config = dict(
    num_hidden_layers=12,
    hidden_size=192,
    num_attention_heads=3,
    num_key_value_heads=3,
    head_dim=64,
    intermediate_size=640,
    vocab_size=8192,
    hidden_act='swiglu',
    norm='rmsnorm',
    norm_place='pre',
    norm_eps=1e-05,
    positions='rope',
    rope_theta=10000.0,
    rope_fraction=1.0,
    qk_norm=False,
    attn_scale=0.125,
    bias='none',
    tie_word_embeddings=False,
    parallel_block=False,
    init='uniform',
    init_std_qkv=0.0563,
    init_std_o=0.0,
    init_std_up=0.0563,
    init_std_down=0.0,
    optimizer='muon_variant',
    learning_rate=0.0139,
    lr_mult_o=4.0,
    lr_mult_up=0.648,
    beta1=0.95,
    lr_head=0.00731,
    warmup_steps=200,
    schedule='wsd',
    decay_fraction=0.667,
    decay_shape='exp',
    final_lr_fraction=0.02,
    batch_tokens=65536,
    max_seq_len=256,
    doc_mask=False,
    train_tokens=217300000,
    max_steps=3316,
    dataset='wikipedia_en',
)
MLP neurons of a small language model. Each row is named by its layer, matrix (gate and up: input weights) and neuron, and shows model dimensions 128-191. Each number is 128 + 32 x the weight over its row's rms, rounded and kept within 0 to 255. A neuron's up and down rows have the sign that makes its largest values positive.
A block is one neuron, or neurons of one layer that tend to fire together. After each block is what it responds to, as a language model described it from the Wikipedia text at the highest values.

L5.gate292 [ 98 149 153 120 162 150  91  95 107  85  81 107 157 140 167 107 148 110 120  87 111  80 107 115 119 119 171 169 106 120 156  72 155  45 129 121 125  91 145  76 121 123 145 123 140 105  69 105 135 121 119 127 105 153 115  98 115 140 105 206 126 113 169 119]
L5.up292 [117 121 142 117 101 107 147 112  92 100 147 101 103  93 132 108 144 151 146 147 116  90  68 133 125 105  94 151 130 178 185 167 150  60 113  43 125  70  86 156 127 103 149 131 170 107 152 145  82 140  77 111 156 139 146 106 150 177  99 149  97 129 138 124]
Responds to: Word-completing noun pieces

L5.gate419 [103 108 131 121 104  90 136 135 133 162 182  93 134 125  88 138 157  78 115 136 112  56  83 112 120 184 146 135 139  38 113 137 123 101 147 152 142 125 121 100 130 150 128 116 123 118 144 150 105  98 107 134 115 142 155 183 140 121 139 118  75 206 107 176]
L5.up419 [101 118 158 121 162 131 138 110 104 103 141 159 108 131 110 115 130  65 174 126 117 131  64 147  96 134 150  98 125  91 119  80 114  70  57  66 101 113 132 152 108 133 111 177 155 150  91 126 117 132 113 115 107  96 128 147 152 154 105 156 145 155  80  93]
Responds to: Mid-word suffix fragments

L9.gate18 [105 142 108 133 162 157 118 111 121 141 100 173 115 118 133 172  96 119 137 112 130 156  63 127 146 182 144  96  68 191 131 148 124 161 138 100 131 102 170  83 112  64 148 141 116 164  85 127 140 100 129 142 124 146 107 104  82  78 109 129 166 180 129 103]
L9.up18 [109 178  98 115  75 179 122 172 133 141 107 156  85 146 152  69 106 153 149 130 101 184 155 169 176 144 143 161 102  82  77 155  81 146  75 108  89 131 102 108 105 109  84 116 145  89 112 133 117  93 128 167  65 158 153 134 137  58  81  94 124 146 142 106]
L9.gate410 [157 173 130 109  54 138 164 197 104 150  99 116 161  87 159 170 178 131  99 136  73 120 181 179 133  93 113 142  94 122 132 160 160 118 106 129 101 223 112 142 194 155 125 104 184 134 141  79 145 191 130 166 166 145  92 121 132  78 131 146 185 104 129 149]
L9.up410 [ 89  90  81 154 167 164 147 110 145 125 116 140 102 153  82  81  84 122 139  95 138 183 142 162  93 183 133 119 112 161  79 143 104  71 150 190 143 155 151 125  86 125 115 131 100  84 117 134 104 164 123 137 176 102 131 146 151 118 110 120 118 124 188 137]
L9.gate514 [ 80 161 135 151 176 102 141 201  86 160 141  84 197 159 109 143 100  97 114 124 112 108  33 171 130 163 155  94 120 160 130 156  86 151 162 111 150 135 113 118 142 143  94 119 143 150 104  66  83  93 128  77 139 127  91 222 138 173  65 157  89 145 138 178]
L9.up514 [ 93  94 144  88 189 145 154 166  97 130 126 119 105 124 220 183  74 212  90 158  77 147 157  63 139  65 123 150 153 158 125 113 123 145 152 101 127 110 131 110 168  89 123  61 117 108 134 142  97 117 152 163 114 188  79 122  84 166 135 177 250 166 106 109]
L9.gate520 [ 89 117 120 167  88 135 117  86  86  79 135  91 106 181 103 115 106 153 166 116 134  97 141 160 120 107 206 126 147 188 102 119 143  95 143 159 118  86 139 124 147 150 185  46 122  52 135  87 114 185 131 109 137 129 106 187 129  70 108 147 113 161  87  90]
L9.up520 [ 87 102  93 144 117 126 167 187  81 177  85 137 145 132  89  87 139 191 196 117 154  92 104 148  41 110 108 143  98 137 156 128 138 153  61 121 127  96 164 132 102 163 170 105 161 113 149 108 131 156 145 145 127 122 115 120 101  79 151 123 188 123 109 110]
Responds to: Abstract noun completions

L6.gate5 [ 59 150 159 149 166 151 135  78 126 121 161 139  74  78 135 147 128  56 108 153  93 152 183  96  77 136 177 149 108 158 116  98 133 119  88 115 149 125 121 158 123 154 128 100 138 163  79 137  58 159 109 120 122 116 115 124 160 116 159 218 115  85 180 136]
L6.up5 [193 173  81 128 119 104 120  92 128 132 141 145 130  90 106 180 114 149  50 115  85 114 125 160 147 113 179  92  97 134 113  94  87 168  93 166  98 154 146 163 132  92 129 167 163  99  93 150 114 127  99 131  64 116 124 144 151 132  75  91 172  78 190 102]
L6.gate102 [ 85 111 108  84 118 136  56 110 116 110 121 168 147 127 129  96 138 106  97 147 157 131 129 145 109 117  96 139 119 103 105 143 118  57  94 140 170 145  98  69  88 164 154 122 164 131 114 159 120 117 157 120  89 164 136  98  76 115 145 103  94 126 127 119]
L6.up102 [ 97 104 144 104 148  66  86  68 180  85 149 162 165 159 158 153 152 144 146 180 130 142 133 104 181 161 109  47 179 108  94  84 149  99 152  61 125 150 105 119 128 180 158 134 148 148 105  98 129 162  77 186 116 110 132 158 124 155 111 115 109  82 200 140]
L6.gate111 [116  95 143 129 125 105 128 121 172 141 164 101 135 150 131 158 122 137 184  94 103  88  84 105 167 128  99 112 189 164  96 125 146 149  92 126 104 113 132 134 119 143 122  90  95 104 181 160 132  72 150 230 150 196 120  81 154  87 100 118 118 143  91 187]
L6.up111 [ 94 161 119 131 136 137  72 116 182 123 114 153 134 120 121 156 203 152 126 181 104 158 169 125 130 125 134 196 112 166  61 138 108  14 112 138 103 122 161 103 107 203  83 123 129 140 157 147 127  83 120 136 162 168 106 141 142 145 133 145 104  98 188 161]
L6.gate127 [125 106 151  89 132 157 174 139  87 128 112 125 124  97 154  48  82 146 127  89  98 158 117 120 118 159 114 141 145 168 125  69 164 139 119 154 158  98 125 149  96 139 175 101 123 112 167  81 152 136  91 177 119 133 128  79 198 206 113 151 156 123  96 138]
L6.up127 [129  93 180  77 125 151 147 186  99 100 210 102 131 146 108 115 108 125 121 118  96 130 175 118 122 106 191 148  95 157  91 137 133 112 169 109 152 126 175 131 122 177 228 105 147 129 182 151 137 144 156 193 146 129 155 144 163 162 126 183 108 126 126 122]
L6.gate129 [170 169 108 168 103 149 105 167 142 117 130 145 139 189 141 124  85 131 162 152 167 127 165 156 140 171  75 132 129 121 108 148 173 156 131 112 178 108 210 127 116  73 149 150 185 139 155  91 101  81 146  89  75 112 112 131 155 120 170 138 161 146  61 129]
L6.up129 [ 80 147 115 109 104 147 113 189 106 198 126 147 114 202  59 134 112 115 151 162 166 122 143 141 178  95 122 127 108 156 140 119 114 141  92  60 146 133 160 129 132 120 146 129 151 115 109 158 119 162 162 117 136  56 123 104 160 157 121 125 184 198 190 208]
L6.gate154 [ 62 121 121 114  69  95 122 168 158 145 187 151 161 139 113 117 123 110 169 135 117  78 130 138 179  96  96 146 120  80 118 151 180 113 131  74 142 134 108  72 140  92 135 106  74 138 129 167 125 117  62 122 108 136 152 109  68 127 175 139 128 127 170  87]
L6.up154 [107 124 179  96  72 131 145 189 144 127 118  67 116 136 106 133  95 145 113 152 147 110 134  95  93 122 114 190 125 128 123 127 133 192  86  52 143 154 176  87 135 143  96 160 150 149 196 171 156  89 144 133  50 138 151 168 156 213 117 124  58 119  96 144]
L6.gate185 [178 134 102 141 163 126 141 181  98 117 129 184  80  59 214 126 206  93 120  70 145 179  97 129 140 116 117 154 140 151 121  57 101 186 117 115 105  94 101  92 120  85 157 126 137 102 167 168  72 124 122  98 151 111 149 112 178 163 195 121 162  64  82 120]
L6.up185 [123 117 105 144 202 146  82 115 155 159 144  93 109  84 151 123  86 167 162  86  91 157 119 180 115  91 132  88 128  86 132 158 160 154 156  92 104 118 110  95 113 135 109 121 153 173 103 143 110 115 129 123  84  79 150 167 115 148 171 102  73 144  59 139]
L6.gate188 [114 119 111 104  88 101  72 105 147 127 137 124  85 137 159  87 112 147 110 139 137 147  78 150 210 140 168 110 152 134 135 105 185 119 134  54 113 146  96 199 123 151 200 108 141  99 131 127  66 151 153 109 124 105 151 118  95 201 136  90 126  83 122 159]
L6.up188 [ 98 174 151 135 131  96 170 142  84 114 145 111 122 188 127 122 142 132 115 179 129 133 152 111  98 102 186  68  99 163 129 153 154 119 149  95 103 172 162 122 197 137 152  88 127 128 164  99  86 123 111 145  71 108 139 145 124  92 129 147  32 147 134 168]
L6.gate224 [ 87  82 125  64 173 154 159  51 173  99 172 188 210 190 175  69 145 130  91 185 122 150  42 185 102 138  99 118 114 123 145 126 188  96 111 138 165 110 176 115 121 145 140 109 118 153  94 115 117 115  96 132 124 156  90  91 199 109 131  83 119 101 100 105]
L6.up224 [106 132  71 104 143 165 101  96 115 117 189 158 187 157 125 126 155  95  78 171 120 161 131 217 110 166  53 144 172  95  76 144 137 138 192 111 161 105 121 110  77 176 148 117 137 121 111 168 110 132 136 125 130 156  97 115 150 135  99 119 126 130 115  85]
L6.gate232 [ 43 163 126 150  64  87 190  95  85 112  83 102 152 130 115 103 107 119 146 140 160 134 118 148 106  87 152  96 106  91 122  93 143 128  68  74 150  56  87  49 163  91 148 123 138  69 111 154 100 117 114 104 102 165 157  95 215 124 113  80 166 112 121 106]
L6.up232 [130 120  95  90 119 145 112 179 109 132 130 159 162  79 136 139  13 139 158 192 123  94 113 133  70 104 137 176  81 150 168 139  59 146 149  83 153 152  55 158 162 142 199 145 139 168 115 124 112 127 104 123 104 165  87 153 167 168 126 137 152 130 138 136]
L6.gate338 [108  96  68  66 137 171 105 120 115 145 124 117 143 129 160  91  70  80 101 105 123 121 144 179 157 118 212 115 128  98 123  81 123 153 205  93  96 106 133  74  95 111  86 131 131 167  95 188 109  69 118 129 113 130 131 159 179 127 171 109 137 123  40 136]
L6.up338 [127 135 168 108 158 113 113  80  90 146 126 144 142  93 117 155  98  67 133 157 169 162 102 170 105 155 121 133 123 166 110  95  89  81  88  55 152 185 130 194 104 176 198 137 136 100 162 169 105 117 145 134 124 133  62 143 136  96  93 174  98 132 133 121]
L6.gate448 [131 168 132 131 117  92 125 178 134 174 151  88 168 144 113  77 116 109 109 120 106 150  62 149 105 116 164  85 130 101 111 158 104 139 204 134 127 132 114  90 102  87 182 110 134 126 218  72  37 151 134 125  96 123 124 101 173 125 108 140  92  95  81 103]
L6.up448 [126 117 147 181 139  82 195 110 161 178 125 149 137 123 105 107 118 151 120 104 129 215 175 129 131 131 130 134 147 118 160 173 147 122 124 110  59 116 141  85 115 102 121 133 141 149 190 177 172 158 193 157  91 123 151 107 173 116 145 123 196  98  71 137]
L6.gate530 [ 81 129 143 131 170 142  83 129 110 150 102 176 125  77 134 110 111  72 102  98 117  68 183 119 123 143 102 165  98  98  64 155 109  87 111 151  78 141 167 121 141 129 101 140 108 192  72 140 121 162  79 109 195  96 101  87 128 157 177 122 130 141  82 132]
L6.up530 [121 109 152 106 148 110 154 133 126  92 135 159 112 128 121  37 131 169 113 116 123 133 144 131 111 173 160 165 149 149  96 175  49  72 165 111 126 155 175  89 157 153  93 138  70 123  85 176 156 131 166 138 147  86 147 155 188 101  95  78 133 169  96 115]
L6.gate543 [122 148 101 109 112 138 123 152 124  89 153 183  94 179 141  95 179 136 166 143 177 159 147 102 105  43 165  96  98 164 104 145 116 164  98 122 106 103  79 145 141 126 168  93 104  97  90 100 121 160 141 169 165 116 166  98 160 118 118 172 110 143 133 147]
L6.up543 [120 121  82 101 138 141 104 117 149 134  51 131 172 151 134 101 106 127  98 139  94 225 111 126 118 130 154 103 118 107 157 128 138 147 148 161  52  82 125 151 123  55 184 160 145 171 108  92  66  64 135  91 111 107 150 121  80  92 237 174 113 160 108 167]
L6.gate609 [113  92 137 125 140 159  86  92  93  38 139 117 131 127 107 168 180 124 106 143 103  72  89 154  72 162 112 126  96 123  90 173  98 102 131 148 111  69  95  66 128  82 117 118 142 146 130  41 117 155 123 131 117 141 128 125 173 205 157 165  95 122 151 121]
L6.up609 [155 154 104 101  71 154  81 105  38 161  71 156 192 143  79 130  95 152 149 148  91  93 124 161  87  92 152 157 113 137 126  82 155 106 148 139  82 101 181  91 122 138 103 167 164 121 188 124 175 175 101  94 123  81 139 153 176 148  90 181 118 106 111 146]
L6.gate633 [165 179  84 167 124  61 102 156  65 161 138 114 149 141 147 102 164 118 127 152  90 172  65 150 154 148 130 119 121 141 106  85 108 122 164 121 107 194 106 131 122 118 137 129 118  79 173 126 148 123  99 133 162 115 156 166 108 106 129 163 170  96  90 190]
L6.up633 [117 119 114 110 101  65 184 113 154  83 164 171 150 142 150 130 164 121  86 129 104 190 156 142  97 106 121 111 104 130 159 129  50 105 128  60 138 157 118  97 142 113 108 139  73 135 122 145 132 157  79 148 168 148 113 144 111 109  90 158  83  94 172 148]
Responds to: Mid-word subword fragments

L6.gate24 [118 154 173 166 146 148 150 122 156 137  52 125 183  97 136 119 153 133 117 136 102 137  97  99 181 171 115 118  69 152 114 144  98 109 121 211 133 126  83 118 170 107 190  96 148 147 163 139 139  70 144  76 167 154 107 147 170 174 135 168 181 134  87 157]
L6.up24 [157 110 105 117 141 199 150 135 105  96 116 141  94 161 150 149 130  99 123 173  94 127 121 143 106  78 102 126 110 189 141 204 164 107 112 174  53 131 153  82 180  79 120 164 110 128 143 174  81 104 142 115 114 125 123 120 122  92 137 199  29 141 129 148]
L6.gate57 [136 141  90 152  79 178 112 102  97  97 134 137 118 126 126  85 163 170 187 108 141  77 156 159 158 157 224 198 151 115 185 167 133  98 148 201 136  72 123 151 173 149 146 125 113 138 111 143 123 193 159 165 107 162  90  88 147  97 118 103 147 150 124 131]
L6.up57 [122 132 136 163 122 197 146  87 146  74 177  86 139  72 126 103 163 111 109  85 107 127 140 137 110 138 142 178 121 159 104 132 100 117  91 206 136  85 167 132 134 138 185 173  61 115  74 150 130 121 113 117 179 150 131 151 136  83 168 157 122 118 115 145]
L6.gate216 [139 110 135 156 154  95 130 140  73 179 138 132 113 115 176 158 101 127 124 126 141  77  96 109 143 123 105 122  53 142 107 148 148 101 137 131 130  97 163 127 144 116 173 130  88  91 110  73 127 125 134 122  89  58 182 113 109 132  81  42 142 131 142 173]
L6.up216 [ 10 104 128 102 170 120 134 124 133 114  88 125 103 118  97  75 108 114 139 150 111 149 126 139 138 164 136 119 126 133 108  94 153 160  62 162 105 109  98 136 135 116 119 163 136 120  74 108 158 162  76 149 132 142 140  47 128 151 110 113 108  99 177 164]
L6.gate229 [139 147 143 138 147 133 122  87 149 141  60 110 104  64 154  82  78 143 150 125 190 103 143 103 137 139 130 166 108 109 166 103 100 120 182 111  98  82 178  79 116 165 126 117 125  81 103 136  99 151 115 158 106 117 121 113 104 162 189 189 123 150 106 144]
L6.up229 [143 103  96 181 108 120 138  95 128 117 146 160 144  91  94 159 121 133 178 154 145 131 188  77 153 179 104 161 218 149  87 127 103 159 112 118 188 153 137  58 125 131 155 152 123 159 128 147 143 142 137 105 139  88  74 179 124 125 126  63 169 178 107 154]
L6.gate237 [105  75 100 144  59 125 125 138 102 146 152 138 130 153 145  78  76  75 104 132 163 152 141  97 144 116 163 184  87 166 139 135 141 139 117 162 131 112 115 114 168 115 142 158 117 135 184 108  53  92 109 124 112 164 164  70  90 124  97 124 182 142 131  99]
L6.up237 [ 73 125 121 156  91 130 150 136 106 115 162 108 187 140 115  85 103 138 129 117 146 149 165  97 102  84 137 109 121 164 129 108 127  87 158 148 133  69 144 128  58 144 128 124 105 149 178  98 134 102 120 146  83 112  94 110 104 150 106 163 130 102 157 112]
L6.gate259 [171 158 117 125 103 146 102 105 141 120 162 129 134 125  87 130 190 179 122 117 129 152 156 149 142 128 100  97 166 128 134 177 116 165 136 175 104  99 141 105 177 131  76  64 120 153 147 141  88  55 192 129  49 190 155 136 123 125 119  75 131 133 117  97]
L6.up259 [147 135 142  96 131 102 132 118 150 130 113 112 158 143  97 162  63 193 164 110 137 163  78 137 127 173  74 149  94 174  47 114 140 113 126 164  95  78 143 141 148 142  62 101 138  62 196 132 136 120 102 139 160  95 123 113 187 137 125  72 137  81 143 155]
L6.gate299 [174 154 145 126  86 164 106 138 136 160 141 131 107 178 136  81 142 144 109  80 179 123  89 131 149 146 133 142 153 114 134 155 105 175 118 124 119  98 145  92  79  99 116 108 113 147  98 105 124  85 127 162  89  90 170 124  96  96 193  92 112  81 148 183]
L6.up299 [ 51 115 150 219 112 141 131  74 124  90 142 129 116 153 144 113  93 123  97 123 164 107 142  89  68  61 176 183 133 123 167 162  89 155 109 177 127 117 173 147 141 177 157 160 195 118 141 132  99 102  87 117 143 112 105 176 144 135 171 142 129 107 187 133]
L6.gate309 [ 87 152  60 120 108 129 177 100 124 148 161 130 134  99 180 120 138 172 167 155  95 196 110 155 117 108 117 100 179 190 187 129 125 100 156 191 164 140 221 152 106 130 133 153 154 123 183 152 181 110 170  68  96 114 156 117 140 144 151  83 108 109 157 110]
L6.up309 [ 57  98  86 122  92 144 113 154 166 209 138 150 102 145 117 109 109 150  97  63  51 219 192 146  56 159 166 173 123 107 142 146 113  58 114  93 135 104  47 110 111 151 157 106  91 102 169  96 135 114 113 138  70 125 133  97 164 108 148 158 155 160 163 120]
L6.gate342 [ 95 137 153 140  98 112 126 164 150 132 120 148 149 144 131  66 143 152 110  99 164 124 120 183 160  89  95 159 115 115 154 131 150 143  80 134 130 170 130 155 192 110 129 103 108  96  95 148 105  98 133  94 162 159  90 152 143 116 129  94 161  91 196 123]
L6.up342 [ 95 113 171 118 124 132  70 205 120 114 108 137 106 112 132 137 178 158 112 199 106 145  85 158 156  85 136 122 141 132 158 174 135 121  69 140 126 102 172 172 158 175 152 141 139 171 199  93 127 169 152 135 189 123 136 150 104 111 119 108 137 109 176 125]
L6.gate436 [185 150 151 160  92 120 142 151 124 136  67 124 128  98 147 119 140 130 161 114 115 204 166  77 130 133 116 151 117 111  98 167 113 177 135 110 112  29 174  98 169 116 139 101  76 145 175 140 145 131 114 140  81 130 138 137 147  75  75  85 100 101 141 143]
L6.up436 [145 119 123  86 118 159 119 135  66 111 143 104 158 124 132 107 115  90 181  74 178 136 157 102  70 139 152 145 136 110  92 147 125 152  94 122 141  63 138 100 156 111  99 179 135 122 111 141 140 106 133 130 109  88 111 221 192 143  81 128 106  50 116 119]
L6.gate442 [122 152 139 123 151 155 157 143 106  95 145  97 116 126 104 159 103 157 145 156  95 143 158 132 119 127 137 152 153  88  52 133 122 109  90 161 172  84 142  65 167 118 141 119  86 100 205 109 138 121 143 166 145 151  50 158  88 189 101 105  99  83  94 169]
L6.up442 [177 156 176 152 100 135 144 106 117 141  73  64 199 161 103 134 106 135  85 127 114 147 145 135 157  46 104 129 114 156 104 142 129 131  71  87 126  80 169 115 131 126 141 128 128 118 159 182 119 121 152 133 132 117 110 122 122 157 131 117 179 110  71  70]
L6.gate446 [ 27 131 176 175 150 131 139 146 158 120  92 165  97 120 118  99 125 172 109 139 101 130 131 129 128 149 159  89 140 205 143 122 124 113 112 140 112  81 156  73 156 108 110  99 182 129 161  88 102 112  92  92 131 136 183 131  82  88 121 100 105 109 147 120]
L6.up446 [102 155 100 123 111  87 126 173 126 176 166 107  73 133 143 123 131 156 131 117  90  91 132 106 144 119 143 146 116  71 117 155  69 135 138 118  71 138 131  84 119  90 149 118 206 173 131 128 141 196  75 187 159 117 121 188 109  55 119 105 116  95 109  85]
L6.gate545 [ 71  82 188  75 142 139 180 142 133 148 123 146 161 136 130 139 118 160 159 100 150 120 175 117 126 129 147 183 119 142  47 136 182 159 177 166 146 112 170 105  95  74  96 127 167 125 114 118 148 110 145 146 164  61 179  90 140 150 147 152 138 112 130 142]
L6.up545 [135 191 126 100 145 158 156 141 134 126 112 118 151 107 134  81 199 170 154 107 137 146 151  79 100  72 149 149 101 147 179  69 125 117 107 115 150 100 163  92 108 121  89 116 183 126 129 124 141 129 164 111 171 110  84 128 161 124 150 118 119 116 150 134]
L6.gate557 [ 82 132 122 133 166  94 187 112 126 107 146 140  96 181 146  90 139 129 173 121 158 129  91 141 151 114 107 155 147 132  53 188 122 131 115 127 140 175 108 172 133 122 105 108 133  88  99 122 115 118 104 122 138  97 128  93  87 102 128 168 157 156 109 152]
L6.up557 [ 87 132 145 157  80 132 127 137 134 113  54 144  73  99 149 182  85 139 126 118 129  98 211 155 153 113 140 190  70  82  66 127 144 101 180 154 116 101 157  72 167 118  98 130 136 163 123 173  92 104 156 126  67 160 124 147  94  79  77  90 148 122  61 162]
L6.gate560 [ 91 152  88 201 124 130 118 121 152 208 153 179  74 133 150  98 133 122  95  86 166 157  79 151 119  96 221  88  96 162 129 105 128 112 146 135 133  73  97 103 153  81 114 144 115 135 134 171 117 152 122 141  95 182  91 196 106 162 166 122 166 106  90 118]
L6.up560 [103  96 127  90 135 132  77 160 104 149 122 199 126 179 188 137 146  98 139 160 159 142 151 183 184 129  72 148 147  85  73 141  88 126  70  98  87 116 116 113 149  90 116 113 148 120  65 126 139 169 149 125  96 192 108 127 101 128 154 117 132 118 131  86]
L6.gate587 [ 88 134 115 158 120 131  78 136 116 110  63 133 177 133 125 117  88 147 111 128 204  75 145 147 103  72 134  75  38 117 121 115 111 143 120  91  45 129 158 158 166 113 146  98 174 134 116  97 127 112 162  74 119 188 140 125 142 105 116 177 113 132  95 126]
L6.up587 [147 125 106 139  77 203 157 153 146 178 149 144 108 122 138  99 167 164 197  62 160 127  91 122 159 155 114 163 160 111 153 147 107 158 121 165  88  66 178 124 111  91 113 125 129 129 133 126 135  85 131 137 152 197 106 127 153  47  49 125 139 104 107 130]
Responds to: Abstract noun completions

L9.gate78 [119  93 121  96  65 128  76 164 113  97 120 130 145 121 115 160 136 129 116  32  98 152 130 174 118 171 129 135 154 102 131 195 146 122 109 134 129 140 146 119 140  72 161 147 169 158  80 112 174 147 126 124  77 116 156 170 176 150 150 159 132 116 145 122]
L9.up78 [100  96 101 142  80  84 139 151 119 143 162 146 155 119 153 124  71 114 175  52 108  89 108  84 192  84  72 119 135 124 150 137 131 135  90 153  93 132 120  99  85 142 159 145 130 179  74 178 127 140 114 172 113 140 108 127 147 159 139  88  90 100 146 116]
L9.gate294 [109 111 132 103  81 128 134 138 125 116 140 144 201 128 125  98 145 146 211 156 114 146 176 154 117 132 133  78 149 166 120 119 125  73 148 120 164 108  66 132  78 135 112 139 100 133 103 135 144 178  98 153 148 198 131 118  73 143 115 152 144  99 120 133]
L9.up294 [109  66 117 165  96 172 183 106 149 102 108  95 175 174 108 126 147 165 152 153 145 160  95 135 118 111 193 139 142  88 127 190 106  83 114 117 163 166 154 109 106  97 119 112  77 142 138 135 130 157 144 132  68 132 144 115 102  85 104 144  67 102  99  97]
L9.gate351 [ 75 130 108 138 116 143 148 137 159 118 159 114  90  86 134 123 126  83 210 112 161 185 123 170 107 158 104 140 130  95  70 193 126 144  76 121  85 108 131  94 138 129 124 125 132 160  58 125  89 173  89 166  73 157 146 165 108 188 116 141 147 137 181 101]
L9.up351 [133 117 109 124  88 142 149 135  96 147 164 121  65 115 184  97 117 153 161 186  95 138 175 144 114 126 154 111 127  73 126 158 122 172 153 112 133 143 184 114 129 148 211 145 149 141  71 117 102 125 112 138 114 126  99 145 200 157 105 124 100 109 113 123]
L9.gate382 [141 153 106 104 159  91 198 165 192 119 110 141 103 131  83  83 175  76 115 130 117 137 148 158 107 125 146 185 176 165  76  68 121 116 106  91  63 115  94  65 137 121 108 194 142 138 110 114  81 131 100  83  83 168  99 133 100 147 115 161 190 152  89 169]
L9.up382 [101 108 120 160 116 115 173 162 168 156 146 117 141 104 133 147 167 125 156  98  95 151 123 149 140 177 121 115 186 158  53 116  89 179 115 147 120 162 135 167  87 117 119 155 135 108 125 195 118 123 153 174 151 153  70 166 127 153  67 103 112  89 126 152]
Responds to: Verb stems before suffixes